From a checkpoint of a small transformer trained on Wikipedia: a variant of Adam for these matrices.
MLP neurons of a small language model. Each row is named by its layer, matrix (up: input weights) and neuron, and shows model dimensions 64-191. Each number is 128 + 32 x the weight over its row's rms, rounded and kept within 0 to 255. Numbers have three digits each.
After each neuron's rows, "fires on" lists the tokens most often at its 100 highest values on Wikipedia text that the model never trained on. A number after a token or word is its count.

L2.up434:131105089123104084125172162167188145152163107058147069191066217104105112051154158114077140106126132104130108072170134122110167105147135178118163112172149114084164124106124144100127126175139175101147164137144181219161121097108116168097098149146111130106153121156121091066146139120136137124123150147182180077121131163118148150120121180099140150137105082101088125118114145133093130176074
fires on: "ze" 19, " place" 17, "gr" 15, " station" 9, " born" 5

L9.up402:131153142117142114181165111124163159113091124208098143165148123085094094087134146115216121171104167103163127068139097141185090092187109147141194087138102091110074177099143167140133078125082128111093096126119117104182123159139136081110090114135138113116163162090137111132066079149158094154101166136122138164098132146168084209100064180158094158061084116135109087128095068144139139124143
fires on: " h" 41, " at" 11, "ied" 5, " along" 5, " with" 5

L6.up358:116120101141127135175138102201135103120094129154113124102070078124142154076138138129105134122140183148076081062081085141149162145145136196100171107091152125112145169170103100130112125145137122084122122135176191058113132121110176204103132126120138100133148095156093100102152170109099102123107157109118149135131130089128130171166149119132124089143096152088153113127056081105116180108156
fires on: "." 13, "ot" 13, "18" 10, "istor" 9, "19" 7, " who" 6

L9.up413:125113110130129112194157156115126094086144100182096124118188180119132129132148161156156142102169134146127105104113113090205154103120065120141129132103138110145120151125151174125129099147107175150160080157135119120089114108102108168161112119135106160100136135079113168101109157106116136158068139080161172096169136127091161126170130166187109125138073178133104153162090075102141099105143
fires on: "s" 21, " |" 14, "m" 6, "ist" 6, "em" 6, " M" 5

L3.up675:130104152115122105146144141110166173128086118124227121139091179121193127151147143112118165128034107088168049141173158144184112098130117139140189129129084119157130154108127131160118213126099134106126112125142192115130088150038159185177126146068112076103143075096110076123117124069175124075071140099132138128170126141118139172190111167075121168149119100197125069123099127110063169123125
fires on: " (" 38, " is" 35, " was" 17, "\n" 4

L4.up100:156124137098181084136138123096115151104109161163085143101124150084162135104195157111152151123059147059153063146134082158138199129196158174089168166110101088145117187132136181126102139156085140129141205072104149091129120061060101131182148134150125133110151103070073110128094145110106147150115097155164124087111125158182105156179156147188122154130133102162149109120145127195127162144120
fires on: "l" 16, " D" 15, " Pl" 11, "\n\n" 8, "-" 6

L4.up680:172097081130109116143114105094121070148131124126229157133088133122096170043145153115149109126100183085088167115172078119159135136113079128109166104098150151093101110167088143077119115146107164201167113164101166105088123143140221149124114136141144118174125096124081151106147121130209149115143146090137141102136100119156110129157102185184099166087107122137149115087106092107136166069129
fires on: "," 94

L9.up303:144148069148130113134176163145165165079114113139188146036136124133065107117166142138154192149084165058089105082190097136126080161155136152150085166126123056141144167058165149166110119163086117153122108111132129150087146120143117188127155150163128126105153115099098151070114192119135109181113171105111132129108143152202184084117137120098170152104131139105138149035068100152122120139160
fires on: "t" 16, "er" 10, "g" 7, "h" 7, " l" 7, "l" 7

L3.up318:203127113088178122114134127122166179113155100167125136186120091148129146108147136130131108136103159120144135117136095111120128072141061156100199100118074160098135110127135079114104155132152105110129200115134178156126088162136141110176130081195137076113145156140187119092129134154110127191193170128113071115105131128114109127150192141080174145122153160123145109102184088082091178112165
fires on: "he" 29, "ious" 20, "ru" 12, "wo" 9, "eal" 9, ".S" 9

L6.up149:141065171126083101125160125099176158163118167145082124174104109244112153092148128136062160164109135155118163118098151142186183139084139106058103194133120134042148165117186135095152137185113129117143168089163182136146107128164103134088099135117123122154139048098079088135142154140095112160078082076134178057157107090125165098152106120123139154148107093133105138141143102114104178099164
fires on: " Mad" 17, " conf" 13, " Par" 9, "and" 8, " All" 7

L4.up226:154104044063108119133103132109116104138089130152146151111144115202126109064149139115114115110139163065105105090153088177138104124113124210143148159082137123059156104140125146140104163119122120142116126105096123164077148087124124130147114063141162151153090134106210099156095151113187123134142102121170146124121131101201110129196101172157116125094115116128148134136145096125109203075149
fires on: "." 72, ")" 9

L4.up709:132160164118121100116101109121150139069116139142153157099066157089149133152142154064140123109080135100117119118178125153156121102126133166129130168137078109146163152199119137138121207106123132189086121112127101138070049148113133164141114157133125161101195112104092053134120082113194105152127151130117104068125207132201127168156102183107078232169137163163132092097126142108096149167123
fires on: " is" 20, " spec" 15, " was" 14, " comp" 9, " con" 7, " Spec" 6

L4.up38:109062131143123081143113195090117162101076146122116129113116126061199094140199155127154183134097117102158096135173136122152171125169153159153148133090105046126092141118136136138078162135133120129112138141109155154111087106087129158130159119129116129096144068142143116181116112073160136108106182138125191105147225121120104163150137111147096121125136135184079122125075096164125128155139
fires on: "\n" 40, " |\n" 20, "|---|---|---|---" 6, ")\n" 5, "a" 4

L4.up390:147109110109154091189133195118139128128112079104142120141101103032128125147183170132211127151101121123104119157135134118125103115139043133129195102149084134119126127099095097128114135143149107124119199121147136117095111135123163143189160138109104084175158161067153134125118122115165185119192092122172122104094142134117058122101135130122086142113105106140128162141115110108100114139157
fires on: ".\n\n" 39, "." 24, ".\"" 5, "On" 4, ":" 4

L6.up374:148128118101107109126130099157157132141103106132214205124125181127126074139135166131124119158077139087094142175105115188126096155154127146128105130204101128073112112108121105168127150138105067092069110089102149166097090102217137136109146085066122079151106147133183169123117163089110159134144139129121169150117115152115110093161106079164085114109125147100068089157113133198098141164126
fires on: "-" 26, "ig" 11, "ut" 10, "irc" 7, "-d" 7, "-s" 7

L6.up618:111128086119157120155110112166149146094076123132170116196191201106088159147126146118182125140152145177106042133152187159133102116076064104134101162104118054113188067162131167124135168202127166163140131145112123105116123151101104083180162118106114037123110123143091145127130128143140111108097144109129137140085125145167184130143147145091168130070089066128145076133078065165099120117167
fires on: " of" 17, "ust" 14, "e" 11, "s" 10, ":" 9, "le" 7

L3.up391:146165124137078093153100139119113141109106093084120132138118126134090175087112112171078165154094113077118071177083138140150114137103121140088165192087157107126156082163110147155142188115148123139151178082128165177163099169165140107179187089138166145139104158131169063234117188157060202114137148106131124086116075163158150092133127132123202132131129089148128104133154141118144157158117
fires on: " =\n\n" 26, " add" 24, "son" 7, "lect" 5

L3.up111:140102131116153107120138144085124128117091134079157169102118219117179078112173156124112104159134138097149124170105059121128115107155137155151199113172137128116094189116134133185116150119150152114119165096111166172061114156112181187164115112063110061128102117092080033166131156148143110091069113125145167101138108104121107171109142163090167167085080069170146088119140146106115161125146
fires on: " =\n\n" 48, " was" 21, "\n\n" 12, " is" 10, ")\n\n" 6

L9.up333:122148131118112082129132123109160182183106084136158102133181132113171080157117138152191169113157120126121124068149100141140159080141089137094110168138104070152084127149173117112152108114113105108109126197112082076069088129126132140116131131116068129091133090094184089131121175146115212176123149145142136144117081191155138128108123166124115137153149133115095154021059151141162061173191
fires on: " st" 25, "m" 15, " T" 9, " St" 8, " p" 6

L6.up499:131189128134083140095127094065131117079099147155148113181077095058160094134175147137161150122150161154215155186104131151086136088114146136160153121182079161136139106100121101119125084126115153158087110190059159122048108178097140148135134143117133108194111147033099148109130119088148132075148128164132158125142174081127088173151136127175096173136089140175114136110137135144108128138147
fires on: "s" 23, "ed" 21, " her" 6, "es" 6, "ual" 5, "ing" 5

L9.up275:154084134117110136119170189121143112096046133182095116134091175200116151094101156109155180125114184068122137116153136127160172162145131160124103153071089125085168142083103171110124127170118135083123090098076147131072207087079147120087160175080090139122132137072077117142122122085152152066062137119165089103109103096122106087109181135107123123083156138155124133136080127133080155062119
fires on: " al" 25, "ot" 19, "er" 11, "ers" 10, "il" 4

L6.up107:161050121143112129177129098136143163212132082144152132141119153113168048124135131154121100119113069080120111167139126119174137110149058102102109150119133101071108118140163086123128146173128127130098136132158129132033093141061157109136146145182149099124165174121048156135203137097119167142144098133115138165139176129102113055081172141099153124168132105158137082126109063170094090185160
fires on: "ing" 17, "ce" 12, " use" 12, "est" 5, "elf" 5

L4.up750:158072093138088113129119108091129118103093171111148093205123132118148160141130140148077140138124219096136103163215127128220153140130071107153165110089112128107077211092129107154090146131177093113135087138120205104078148100104108150153122179126154037206121163070121119117143181104110122117117084106118120116130116076105078143107127110152164119128097099158096132113142090096123148088120
fires on: " =\n\n" 48, " \"" 19, "\n\n" 12, " (" 10, "—" 5

L3.up335:121118112126110112118126108093122121171105118071144151137079189132153099135157140126131118159079154117116047099155125189183139134177135173148179171167074112111138119183174151111121113117117126130104133111108129106155132128124123161207119165115125090093116039116090101146162077135191128055058116153109157120170129083125099202139137175110159179145114114200120138130089119086078140109131
fires on: " is" 29, "\n\n" 22, " a" 20, " was" 8, ")\n\n" 6

L6.up518:181135103090109119168155099128193136072105135192091136123168117141157109063174137139174090174169074090134144200105117124143109112126120178054117175116138101126147110125188126152114131159125101137107148137188149127069117096185087164158084081083111166136124133104157172066157138109058146155183165128136168094116126126115141140159106134147162163181116168087113099104132129193120137106132
fires on: " s" 19, "ill" 10, "th" 9, "im" 8, "wards" 6

L3.up195:152141113108156113143106082052098174079131098160151129212118178088147103157123156112116179142087151133133108100133145144215082109137171101119090155100096140159126158100164134114130124119118174192104119111128153158075088123142151137149116165147115122116121077109084104137127079120219124087081129130135155114107102152138106188175117154124148189182102090140144106088121106114087096053125
fires on: " (" 52, " is" 10, " \"" 7, "'s" 5

L9.up577:119090080111141103136231126086067194161123084132156156107152163084174093152144130126158168143121146137151172114159051139156130115171167084068127128094149080151085201087171198134111151119096164090118110158137131182071140117125097111136149131082163091127114127129143094088116119118057190100116166119163145160108174132083147114125100134172143157104110184118128178123143099157113097095149
fires on: " M" 77, "M" 9, "h" 5, " m" 4

L4.up527:131167146093153125164150092157154103112111121183081153121112124083188129125118144146139188158053137073157132107098194120201131085162100111067155139128096076156122133106152099122143191233100077186130139141116115115107136189117128102132192120085110127140163131148110173109109138120133193107115139090163109146110131147145150092091118081178080136162132132121072123127139111121107097153119
fires on: "O" 32, " O" 19, "T" 9, " of" 4, "A" 4

L4.up585:164179089162087125090118133103139099076130152100168139123061204121086085135163141105107141111126146133089132110157115119090170137126112120102136148150118120148120162123179120132137147142130147137137152131115129213090105117155183182166092141098163105150183090156064086132110168073163147097079110173135159081119109169163094191161131182083095188110093087198149126111087108112055141158149
fires on: " is" 16, " well" 14, " was" 10, "ly" 9, "aced" 7, " also" 6

L9.up24:108172063101121077087183155165160130150120070085148150082140177147097118156134143136129127085155166112147119138168177100201090135165107119118152147121112118141134153111111102164151164117090124136111131153152111114102119097142138184169158189144189085109090157074112127129132181129106121161033117117093155124087167161106139122076113066109101172121055142182153065116104147139157177100143
fires on: " |" 40, " (" 6, "ab" 6, "7" 4

L4.up646:140117130086168088166150138079102127134138111111086160129123167039108123124164161138184167089114133097107101165131193115168112107095079124109202113144081091160123135153085152110136168162118122179152162128132101129059132171105136136138146152092133025120195083094123096124106105076087144102125140138161149125156136156142075108146108158104146158125138130159179133135177073167090128135137
fires on: "O" 18, "P" 11, ":" 10, "N" 8, " of" 5, " were" 5

L4.up717:111130138126145118138153077162171037066086157151130089104150106100184115117144135145127094104117187116098101169168109139163112134101129154085140185144065145082166109195102112120147177135161098125126112153121122125121154152131140187122201103105121097145157121140108103111135146113122120129177109111125180098136108180156140121141115154151184093119108128130102141123106073145061142104144
fires on: " University" 23, " College" 12, "18" 9, " House" 8, "19" 6, "uthor" 5

L2.up647:129016136123137132163150093115094145066132149143128140171125131078162140113134115153150172148168128065149073172145072121151126126129198133109178166058105109077121141087126171081115102158131118211111112109143184134139084168107138137150156143108142190130171179096141116120186169108116190173132148124255140100093160127148128119159148129116142109153128171186128040125101120144148142176138
fires on: "|" 25, "erson" 10, "ependent" 10, "ects" 9, " including" 9

L6.up671:145131080105145105089142076149189098134133139112157116108097097255065099084171155159151137098092171148062046074097128163180157165072146167135158180136123135112140112129103173113144164184086137138122158117143137135145133097111112159137172088162108137093141136118136091080102151111139145101101125109153150105090088104149109131182125110163088152082118126198136077154128170111102184131145
fires on: "." 32, " b" 12, " v" 10, " up" 9, ")" 5, " B" 4

L9.up640:135129113149184104126154106160157166118082148168118086153047125132118102080173159138162190122106114095082126137158100095129150142134125154136139101152160121107100149116110187200075084150111190084094135145130133125135182134076097126154111157191038121160124126167144134121081179075094148141067143047166130060112163113158079124161172141117151146135121132182113115109145094160119132145142
fires on: " dep" 23, " cl" 16, "r" 12, " |" 10, " f" 6, " br" 5

L4.up633:164153158149134146143130104117143093124065129090192150117105119114130073158162157173068152158088117096133163156111147075152109144104062146116113160172063127145165139115112156140114114123137122120089104191107095143086108108073125140148086131086131126083167104135053133144100117136132142127191142141097128138124159161097031083138131204145118188108157153194106063112071120127085127173150
fires on: " of" 52, " and" 19, "," 9, " that" 4

L6.up218:117131111093144139153106160127119153098103147181114139074125112175105159066149155102116106136090140111161128091160097124108198180122162112063075197085054078103117187081152114139103211145124117113115134095111148154104131107128136099098124094144113116111139169102139081079140181153152079162088164108166153111134111128180166099186162146130127141138129139117115164127138100141095181112138
fires on: "ly" 13, "er" 12, "ers" 10, "ver" 8, "mer" 8

L4.up118:110136116126074097161136133096159088173149116086242123109102175153120114131123149131136155121166177153121133103197115139150101156155130153101094168138155145157091129187143143117131142130142159132172138119077126146093099106077203118174134161169127081127082095144079112161125148126171086068105143115121120120136118138127134163141130182129160117114100109141175066082045111107131190074143
fires on: "," 67, " " 7

L9.up514:119063129121117101146120133129178148195147158068149209130106161141173115118109129129122110132083107127092116101171160090149173151174109163115159123173124098119053178178099083124114091129105087106104095119102119121070081077135193129163120074111122112091155154107165127136098153138134170153071142155157154188166142183121130125105185143189114127088137058070077076165126165145109126160135
fires on: "-" 24, "u" 13, "en" 11, "ang" 8, "or" 7, "ig" 6

L9.up426:182145098079144142124155132091166156144092099133095176143101160130129076078120125204152111157138141139152136099159149116176118120155100203125099201109101125112106144114115116134106144182131117109090123150084166148095115129086136157101109128088110080094189127125121077125132148088149167170057114144133141085074129093165082092065131129171117150070077112158138084091102065132175171178197
fires on: ".\n\n" 89, "\n\n" 9

L9.up396:164148088103130055135147129121180155081124114174093086118173105198179099085147120188202155174092090139110150097174127136139179161111133167127110170163072106164111178106085070059088128172114130137110116153137119089120059144127097091084176146146103129133099128181171197103118156174107116119156083045138100072101167175137096209155150124150123078144109131159147126098128099148144166123140
fires on: " A" 25, " N" 13, " j" 10, " T" 8, " J" 6

L9.up522:158212075069137085110166143108162099118196070132204167109107122111127102159123143184099150187052128098108140166114132133139145144120077162108096154160146159097108133153150137114088138174104086109120119158110167152064145096143122127150100124119102100116082129100100210120075130085122123189128127165136165110099173134141089082171108156121115124102126120074156118112086152168137097166135
fires on: "l" 25, "im" 11, "t" 9, "aly" 7, "if" 6, "ct" 5

L3.up490:087128150130136136122179149130097101090118167132195139074058163162089130109115129150117236109104216066134133103165130132155134118130173100160166128076109078154119162140162161071117113081147081164057121074148123173154116187172150104183110155135113137093067102123119168099138123171114151136144183061151092149090130157127135116142088111136136114184132111128115080138137144141114147147135
fires on: " mark" 17, " comm" 11, " stud" 10, " comp" 9, " began" 8, "orm" 7

L6.up177:105084178085154074109123093052168106083144142124076137130129153154138150136145168138139129135097167093111071117128152142115166100145089157130119147176106146104146175118101220145096154136128170170120134072109141106120142109132131150103143101145143154090115108047120097105124074080157117190100218070111150052109141158138081095163129199119136171123156155168090087088119121119131097115121
fires on: " comp" 15, " fl" 14, " dep" 14, "\n\n" 9, " conc" 7, " Pl" 7

L6.up431:165118115122094123174138147126079172149116134112094123176146109114216135142133141179205191093106171095162051126176079134142128138140079128080103156131065087093106127074174122125085131123153140210106145139162141128079127151138135098123182154147124116142161081158097126123139146114130179144142133100123123137110144080161096086084094065103129104095133096165099087107094102172117145161139
fires on: "." 71, ":" 21, " named" 4

L3.up423:191121082087150096116157179137155220135127063084144130181115124126107147099148159191191146101097093130137112090160120139130104117143102133092139156134082096132082104137109176125116176138131082150135155143161127173115129108111165089092157096103144025163176177138147112146105147104072103143174120089118117127089131149142065176130143120142145125080070095138114110100093073143125160128147
fires on: ":" 99

L3.up649:162155090126150114150143182077165165092105127140141087172081166080129107114163167135100182130098060118135140095208087134140143134062101130110090143105074051174147155103114169126116170153081184183103164139140122166083136190148121186136113147085136139129149067172125079139117137092142133076100120140115186087139124145127109121131144185126172164081123121180143125104125080159109174132143
fires on: "," 70, " also" 12, "ly" 4

L9.up341:132148050091132112127145140123132085164131149129092103125166175131101149146106151118180150099120097145127137105130155142163128173119119118149177138190127135083161113073130181126133137140144113158187084150216078122095104101104072168192146080119136160080132128095132131104148089094108159142052079162158133084137135099142107206089084177145186194125116156131176092155121099123143082112114
fires on: " |" 43, "." 18, ":" 5

L9.up657:169152145106132107122152159093095146123128044136118115147120152177143111077179149154141209137108126152138133106191143129161085097092134170158135171108103069123068123115128133125106083082101163175130135128130138165164056115153086122120205152154157152051132101115100098135111080061123142146134092118176159130151137081098118174159135123108100142164149099163154151120157126150087123149145
fires on: " |\n" 19, " P" 14, " p" 10, "ed" 8, " was" 6, " |" 6

L4.up23:105132123168172131122145176128159130051105118187171088171082137140127109170139156128153124123044179128098152141146128129096114080157105113166109115144123154129097120165167175173104144127102165184116105127144189150072102179110114129151145161041082064151113168091121147139126121041181146121065167135126111103127114181118122113166145123123118124120095206169098145108112124160089107148125
fires on: "s" 57, "es" 18, "ers" 4

L9.up27:128134160132111090154162133080131100139069050171158098141134107077139110133147139136148109127110149144121093106187080112192148081082111116072178119089132100135107130086111117102105153101061148117135159108144132176157096107079178167229151141102133146143132129180107102076091171138061167121122192172108137122148150168149159074176179135134145143132125158154074155063136128111102095164138
fires on: "c" 15, " part" 10, " Mart" 7, "ot" 7, "z" 6, "ad" 6

L6.up71:163154088095131142105122136075151179104078087139109180122110095146171109089104109167138127166121164180139129125172122097189130113138098180143079202110115129097100181087132117161099136181119102110078112142090165176106122142092160158108135128083106072107187144120135082154130122075122131155114109177106201129100127107119093071082114163177125159063080151144133117123087081098193161142175
fires on: ".\n\n" 26, "in" 14, "oin" 9, " d" 6, "-c" 4, "\n\n" 4

L4.up200:187133169111129125145134103089178103091107111120231149145131115138066149090140166152117182160113183136101158111171159116149083141108105143069073158083091168111103113180108139120125135127104119175176099130136136173090085177113203152113117135110111064144145108149075139141143180128163123121126146080123136134130119098131102136115130177141133143094099112112073094078044137120127206122134
fires on: "," 99

L6.up601:127124108183134098149165142136125107101118114155175128112094176140193099103236122131142110165154129083235199089123083130152151102152148162087093183118117132103117140107127150176126116159108161125080082117119130086054077154125117138142201091127133155119143117137124124154118117163148142140138027122108135148102166127168106130101143146149066138198136110085078059155100150110109087125115
fires on: " ac" 30, "'s" 13, " its" 13, " ch" 4, " ent" 4

L3.up286:124068127108098101136151211048215180144110160110158099146121113124102146091143150147105174154175186147114111169122074127112137118095144131125130155039114118092139202133124095128089119157119136119098156096077128147153086082152186184122136151146109111162122130088158106086128107095103135130168086154147134090125168131148090094130197096164175129174122150095144065114109127163127147155146
fires on: " con" 27, " dec" 22, " sp" 18, " expl" 11, " part" 8, " resp" 5

L3.up744:128120113142133123171116187124134067143146135215126102156036128109123081117134137095118132143139149167142131145160166126120099092169155123082084138134121093058145151125142203101118142123135179133085122127139172177170142109090103151166141141150136079182092097086135123117157123070173152146079153087104184132099119122133149140174100127122130096112146065121119108091112086139081126081138
fires on: " song" 16, " -" 13, " —;" 13, " |" 9, " with" 8

L9.up74:129073100068118076154111087074120148138114119072216132158087130132195140168122117179146135138133109065164091199141049210159106112117104153153142162092089151090074137156081091102111119105093121100102155072151138110132123047128192101121151118148155070158150122128140127147110131111128115139101148105139127146110150113139135158129166158156138143153116122137084094147078114090164177089123
fires on: " \"" 22, " (" 13, " w" 12, "ith" 4, "ug" 4, "\n\n" 4

L3.up395:150113146163099108087175153114162124098136141184136152144107142143125128108148156099107098124125125081139140122149096148126201102131106188070113161126105158078187156122074155145138118166063158118109201066093173101095146159039109151120186203140161148117137116126142119086135127098094213131107059123134121085124163134110149088157136103106222152109136167122107130095113137158077144089124
fires on: "erv" 41, " ev" 24, " adv" 13, " compet" 5

L6.up137:157121100126124094159118084113137104151128057118179126140131195166154100125179155153136143100132119151137122140113095207107127108119147153095121156142105133133187165084185125147103108136125096157123161126088120082134127129138163163154101129124070119126110112145132115127121175159122102117109106122107145093154117126098148174137130145163179116158084085122127076114082129136137114075106
fires on: " (" 26, ")" 17, " " 12, "\n\n" 9

L2.up109:157154104114158132121135129107138110104127138129038128149142123133139095124127124121155111152078122102165113157131195143064108123151131135127065164080140122086216149114131142231117119180109111136082130122136117134155176147101120140110238116090123060154113139056151126068084136113073170147129120150174105136129063179120124113100177136111097137075119150127120163133130141119081069139126
fires on: " cre" 15, " develop" 10, "ris" 8, " that" 8, "ress" 6, " based" 5

L2.up196:124165114165176096114117124066154145133106112142122141096123184058184098120167154116122154187071123109122130128158116072111104123087067127092140114135132144143138171049136125200110111165128176119061092168139149140104120154095101201083135137084094086159173115098127049150196160103106151095113074099125196065090111072126110100140159169106155147121071157120152078082100120128114127112141
fires on: " was" 32, " ass" 15, " j" 9, " Ass" 7, " were" 4

L2.up304:168081088011131095130104145090136140128117072110141170103102116075170141132206155159132155112068118074137145131180142118128123176112131128139119140086134131091115166097091132149093166190137140095101088117128178109107150159097154114133107086163141103123162130149110104114129125048157087166128160094147170076099157136128123071161164171187126111106115095130105054105077067178101136163168
fires on: "\n" 60, " |\n" 16, ")\n" 15

L4.up92:181119159148068134135147120093176038083096052102185114145112129143183127151128136139116166164086192171122140143196146119152076139138149139104106164124120156111142085174116166159122108127153109106129113151097209155118152179138189166110132121166143110125080162139142130127137135083140139089102188105113153139162157129153085150153126180145120112088136085149114126082069104116110138091131
fires on: "," 88, " who" 5

L4.up380:133041102111061087144170174095156128122164122096185137196139227102112129093159159076129104157089154091178115149128118134165185079152157139121207134129138139143124150103106101132123127126184128068114146149074197142139127130128114194160139131101093104120109064081101153120102064122165216090111149113135170132123124089106132172201158129123171115113089090124102098121147124119041126152114
fires on: "\n\n" 29, " football" 22, ")\n\n" 8, "=" 7, " =\n\n" 6, " career" 5

L3.up87:175182085108087154160126151167119142199123103136137193196134132091139147164138141160120182141114154147181122116170151157171130133158083148128162154145090131102150131078139150117092117147118133159065127112137133155124101094075142167104167144070094099078162163123156105124093122139107172174097088117103125143077176203086143120138161111150146182084138121194113094141099173158089086202117
fires on: " a" 26, " the" 22, "," 21, " b" 15, " and" 11

L3.up23:138125117128097125146135161105172156146093124136143098242098159143137127099175133174142159155151210141120102128196167129155096145116103151131114158122068082088115132091080119122110122132107113122014131135120149160122095085134126114159180115134149096147131127111148118114105189056099161178101135111101121124048099143154107096131160160110160083053076050156121121119097094176112133118145
fires on: " and" 24, ";" 23, " with" 13, " when" 8, " |" 7

L4.up378:134176154144101107142123126089117079121066113114137135096076159103154150150129145104096120126055171102074147147199116161114148112169090164154111144138117148122162179097057188153105101108168161112156080109095137142096141148059150125137137148095133084081135131126102102163140106098178116086067179131104145123110139113151115101176132165143118162183175122191123090101062095127078170126139
fires on: " and" 52, ";" 13, "ace" 7, " (" 5, "," 4

L6.up416:094089154091134092178130121035090121155092091171095131124113087120166117194106125137207157133129142133082079111128175131178191128119119136092124171115094072174152123149126199076118131124130148126132166084114132170173142131137159079169103128131155139088112116129082161143118183143136050098112183142085140156122132126122162172123165150102122139125119101202128096079123090114140164108098
fires on: "a" 25, "y" 10, "us" 8, "uk" 7, "c" 7, "z" 4

L9.up194:167104097125125146138128106099155153146099086145110171137080081109168113072106099171141120142112143162138129106156135112214142110159088183101126196111133122077118169075109113155080165187128119116068164149123182155092135133103162170125106109078077086117173150117155086112124129088134177195080076146110146128108124108158126118081151122185136125061108127173130104111073092115178144152198
fires on: ".\n\n" 92, "\n\n" 6

L6.up153:154133099141157069157165105161129168081058181199112147157124193159158134053155136135155126167137129105140094092172093138132087107120121160104160119058118156069145137154087200037164146153117144148116123130161126134167161125103062156170105126085183169116145082099143090130099083115103115138106176116136150135134123141163143147144186166093110132069131150136094099120174133116150201093119
fires on: "ust" 48, " g" 23, "ow" 10, " gu" 8

L3.up511:115121107123123128142148094145162146151135064155152126130093101160167156116125136158167104102060107110116112111175106140056161149173083128136107143102141176113132108176131149107142162186133126104104112117128184173105150120122154171109130035052127071123083151116136117127163139127124132152143126079122118118123079163191107111149145147124065109071101121154130130142102140151135137141143
fires on: "our" 18, "ou" 10, " pass" 8, "urs" 7, " line" 7, " make" 6

L9.up354:099125146120096088174105177019098096174109116083124116092107103169077138104078158178131132173118106116097132138113129124139139122098075121182189129094171055126124128135194094134076143126134163188083117124195162100107074148123153174095120105157071176124151092156176156119140138134118164109138083108111122138118156154157108132145103077123145114116114117095046082083155126127160178141161
fires on: "s" 21, "z" 11, " s" 11, "b" 9, "y" 7

L9.up683:121083063150162113068112122087122121136158117070164168189072146121151020084173143108165139111078178155067126133186088153204111128140143151127124093141141134107089186096135154127101102113113192164089137120170164136132103117125157067186154129155190147115166145181091106129124081063129088070154132117169126113163113102107114108096074145152101098140141123147181142068157117127122142136131
fires on: "ed" 30, " |\n" 12, "," 10, " released" 8, "ired" 5, "ested" 5

L6.up146:142142132180111104164113138126141117116143085141202118115071151133118092102125135143120166096097123125141167139204119162088155100087078186106122150136113118157095100145118180161135147149123068126162148173086154205068111176122141187148110140074116132128125097110073095137200118099159127127109112072104135098140153096117094125158087121121136165182071087238146122107105111077125202171126
fires on: " is" 33, " (" 19, " res" 13, "," 8, " was" 6

L6.up204:240140092133131129131126119064123121136094139154114118097096132110136066113178146131103203160120113095107146085120112119121115138140131129127117163098063092135081120149109158220117143130151131161179201122076074088138128135089150168150136159108121161112156117093073093137162115149084195105144146126114103111127161104187106128112175189120114161141152130101069143099093135181113146204133
fires on: " the" 55, " that" 14, " to" 8, " of" 4, " " 4

L2.up201:119027126117125138178153166111132146107129144159125148176095101069144135099143120161138178163130125090155085241132114168113151116167171142103147185071106115101169141150129159102115117182061126058095118129133154099148144158118124106137120175132136130137168136111171098090118127118044196226159143128175152114122095188125123093170160141142098120157095175154123000124129093104114089147134
fires on: "ious" 25, "act" 21, "erson" 9, "ects" 6, "duction" 6

L4.up360:170078068133152137152142128137156171199149123124164098184111169093103098159141152122120170173138163144117169094171179138145074109170100149113133133121145078086135109106110175157099105148053169066116122122098200158095115079132108168162173187138120085135117070175080133145148138141150178129073097117107177109172088110111115104090151114117129126111124126111118121119128122118154138152122
fires on: " st" 9, " film" 9, " \"" 9, " series" 8, " career" 8, " album" 8

L3.up685:133194158114052131164126158114145112135093136126122104127061186118129117151144148088124135150083202180131088154155157130144119121169154167130165111179103128115005143105186124166130128137166111115086144119061191104156115117174120187177149135163110096119142132107135086135167125117127171119083115137126177120098139058115117165143122119144145136085109070142121137119110107163101160085151
fires on: " through" 19, " in" 18, ")," 11, "uring" 9, " /" 9, " with" 8

L6.up603:145117098100146094148123124117143151148132080119125118152147132159126151131153131143204142137090130107208118121135098087164152137115160143133078158135109107170061143165150161136113139119093137117073122150143109167101067135157174128097165091086138115116116075192172100133130146069117198126116189166172135140079108157185031129130100134157199102085097154157099100142115163157117167102177
fires on: " m" 52, "m" 18, "i" 9, "h" 4

L9.up283:151137036118108089147097152040157106106150146087152139184122183111051150104138172103172139106134141075122127155079098144087104149064084153161196169147155071152134147164178177100144154166109131130112097137120179134156107121137167124079102123140103139182156066142141130098123132096129172195082129133161102104117151083105070106175159125129128128137074127115166128153139145156113079147112
fires on: " sp" 34, "sp" 8, " expl" 7, ":" 6, " Sp" 5